config.yaml
num_hidden_layers: 11
hidden_size: 512
num_attention_heads: 8
num_key_value_heads: 4
head_dim: 64
intermediate_size: 1728
vocab_size: 50257
hidden_act: "swiglu"
norm: "rmsnorm"
norm_place: "pre"
norm_eps: 1e-05
positions: "learned+rope"
rope_theta: 10000.0
rope_fraction: 1.0
qk_norm: true
attn_scale: 0.125
bias: "none"
tie_word_embeddings: false
parallel_block: false
init: "normal"
init_std_qkv: 0.026
init_std_o: 0.00554
init_std_up: 0.026
init_std_down: 0.00301
optimizer: "muon"
learning_rate: 0.014
lr_mult_qkv: 0.5
lr_mult_o: 0.705
lr_mult_up: 0.939
beta1: 0.9
lr_head: 0.00582
warmup_steps: 0
schedule: "wsd"
decay_fraction: 0.769
decay_shape: "linear"
final_lr_fraction: 0.0
batch_tokens: [65536, 131072, 196608]
max_seq_len: 2048
doc_mask: false
z_loss: 1e-05
train_tokens: 561900000
max_steps: 4685
dataset: "wikipedia_en"
MLP neurons of a small language model. Each row is named by its layer, matrix (down: output weights) and neuron, and shows model dimensions 416-511. Each number is 500 + 40 x the weight over its row's rms, rounded and kept within 0 to 999. Numbers have three digits each. A neuron's up and down rows have the sign that makes its largest values positive.
After each neuron's rows, "fires before" lists the tokens most often just after its 100 highest values on Wikipedia text that the model never trained on.

L3.down1559:570493442513472360478544514542507522511456473464465541507463462523511452497483495531468516487511527437506526413512517483570539506482527445479532553481507536473455520502505453505524480475564455537555428518518438513509486507528444507458500498471491540506452485504481537443514480462579521513
fires before: " ", ":"

L2.down741:535477544532458416503615422440529490463480490510471502472522509559469452525557552514496483453495512428527446541531460495478465593442510451486526542506472493517489519386483502486526562513524458461448464490454467517533512457464454502531498435508519500502446528460476562538466451425536531562
fires before: "-", ":"

L3.down1700:471514504486487424540602545452517466432540581479516525449478489439517533504475424549529526546472485455508503462480434448515492510475459470586435611484440558569548590497493509414466521548469494431519544587508573447537532525492483508593502483461520525475464532531513536557521488449486448510
fires before: " |", ".", "–", ",", ":", "rd"

L8.down1044:481497530530453542477504541520534570485523568550574514450517546550522518539506495440553520500551517499472487480541447482512592470448482537575529525504493502415539554428508489455489513488492505506510449476428504484486491487547552538502511547518480480448456426503483467566536572513540568591
fires before: " |", ".", " Star", " "

L8.down1527:493494485530514422531550515527545521495440543523573417495464493450476493522517508477525478514575467552426532451514512526555537440574514464492535493595511451447493559525508520499531431525572533482455462493562441471523485499513510417501450500370517514525519425440541495537485539502514466522
fires before: ")", " |", " career", ")\n"

L3.down782:602510517528418501441501507408495532541622487480574471499481475491417446547497534523407518500469499440475484582533467479539547613496533532557471546465567495462443522525489524507484487493587518471528444483497518448558511470405513530529532459418463415483497507455516524528486465527501570468
fires before: "|"

L2.down1472:464433546545515500518483522492481519518427511524495497488516515569506439539526489541503490492481488436476463580503469457544463548446493504388562515448502509553458474422517460478558498444484423547570527499455485474499490542478481577474488522497524569567488543467456522494494468480496516451
fires before: "|", " |"

L2.down821:469486474482556421522420409443446548539525526483560586460523474544506593576525499529463479466510496519511496513424586490510583550479447457478527434546539512471509466484512433515473532485459531513502525474539439466544425508498479476490543427561488441640508481552529479541504470464492477412
fires before: "==", "In", "The", "==="

L8.down1114:532525511512493522407564540561497501475517466510509498520547571563515504491449504476452486525490470517514453505516483431542445504485486492441533559517531458540476506510486458517450513537500451530503474511452483501474532498518428555555557545444520486492474462573575527471447566489475498539
fires before: ".", " |", ","

L8.down33:488570527451535558503504554551484499531489491495526495520425560499479605562485537466453386582509497448521502482452471472534496434527487391527442475471487452593495533514546558491514504514505596600493548518560519469447498433447488478494530497482471536495470485560542468533501517543541478530
fires before: " Goth", " of", " P", " the", ".", ","

L3.down1596:527517574511459480522529469509493473452503474573441519485563473552507522493460435441501517439492492553528513500516424486521501471448550518556539595468503457506511491512478554439534559486489433409560458514480551512535487498438484501492490469454458454506513499579501493559527562484509521498
fires before: ",", " (", " |", " "

L3.down1103:550549492496543517502451483512505492540560436449408480450544522478492496543445486523516478494480477520516498511460493516520532486462502449526467540498505461504510484432483526479519510489589486505521487549444532517486528485453493488515501496403530488536515571502468458490547505369534468518
fires before: "|"

L8.down986:467488567448494436505574504473485436505506491435483518461529459532446520581484533494555417443502485508430502506487529497529541466501514539491458514551479478486540436514522477482502437518537447473511509507504529448471472472465517568479466509476507565535522532396506532599473519472502533520
fires before: " |", " (", ")\n", ","

L3.down0:444499532487463454534479527558441539515441488433545574468407507476483444529425538506477456489482494453490524499515473471475505538572448470475450488483486522530491542512482484492498521453486482524610432568501498455586429494587418548532397482514493543475490481462474523509472459444463541543
fires before: " ", "|"

L3.down261:484501506464472505495441551483519539464549516406501537486422467442480488479488515523416494448532421480497502580490533543485524517479503489532586462489490503468501557545556464536494503470524444450534470448498493402536431446507479524588525489488476444535484493493447524415467407465598555577
fires before: "|"

L2.down144:558507547454530437494474513480475508533470509531519498455487495496508551501564463481394489508561431541496460550546522445460517489435472561502489467531514539538469466521494480510459498483519522488455464507519464515484541489483512530517539518496521428576501482503563546543470545563437494476
fires before: "==", "The", "In", "===", "-"

L3.down6:478524492526479440538429504480533481540523413504532513555514546549457477522512514504388475420476446487455452486445469523509514513488480481458467466473520500557467514411477478501496515483591495581506389474469550427552489490505451470524497524423495613569512521470466539458470484532559495516
fires before: "|"

L3.down951:512451513460443514447482513500456558535536518426471498486495478435459438466511502533498487443472483528534535589543516490505530579471503515494508467484520476570464467462476441468563540574515442470556496476539429467551528430542505524529587505495442426485397562554497506443499540497520515503
fires before: "|", "-"

L3.down398:576443472505529528487515571474490538479535455481534516470385536491533539550542505504503490411462441475437538559568502432504445560512521518550486453446524500526485466490519481390483451452474456428450489542539469474519530492557513494486527478452441456512568517512463538427492449431505521556
fires before: "|"

L8.down1666:461557539471486547524491538487547462470511476486480537514535513490507482544443546480546507494545478539462535473481485512494458492516479545532486521469533437498522554486561477584461445454544507449544498443390397554506513489460423607560543486491502522512496456478580460499456429522509483505
fires before: " York", " Mexico", " Jersey", " Zealand"

L3.down509:446471551472492513494493495499506555472598486515512556450525535522488533519577544486489462508529455507484522570525488507553531559450502490470502495517480445520457566541474463484480580579535431522554547482477500469540462463531508571532421545469509409576504546504435497565462416467546557514
fires before: "|"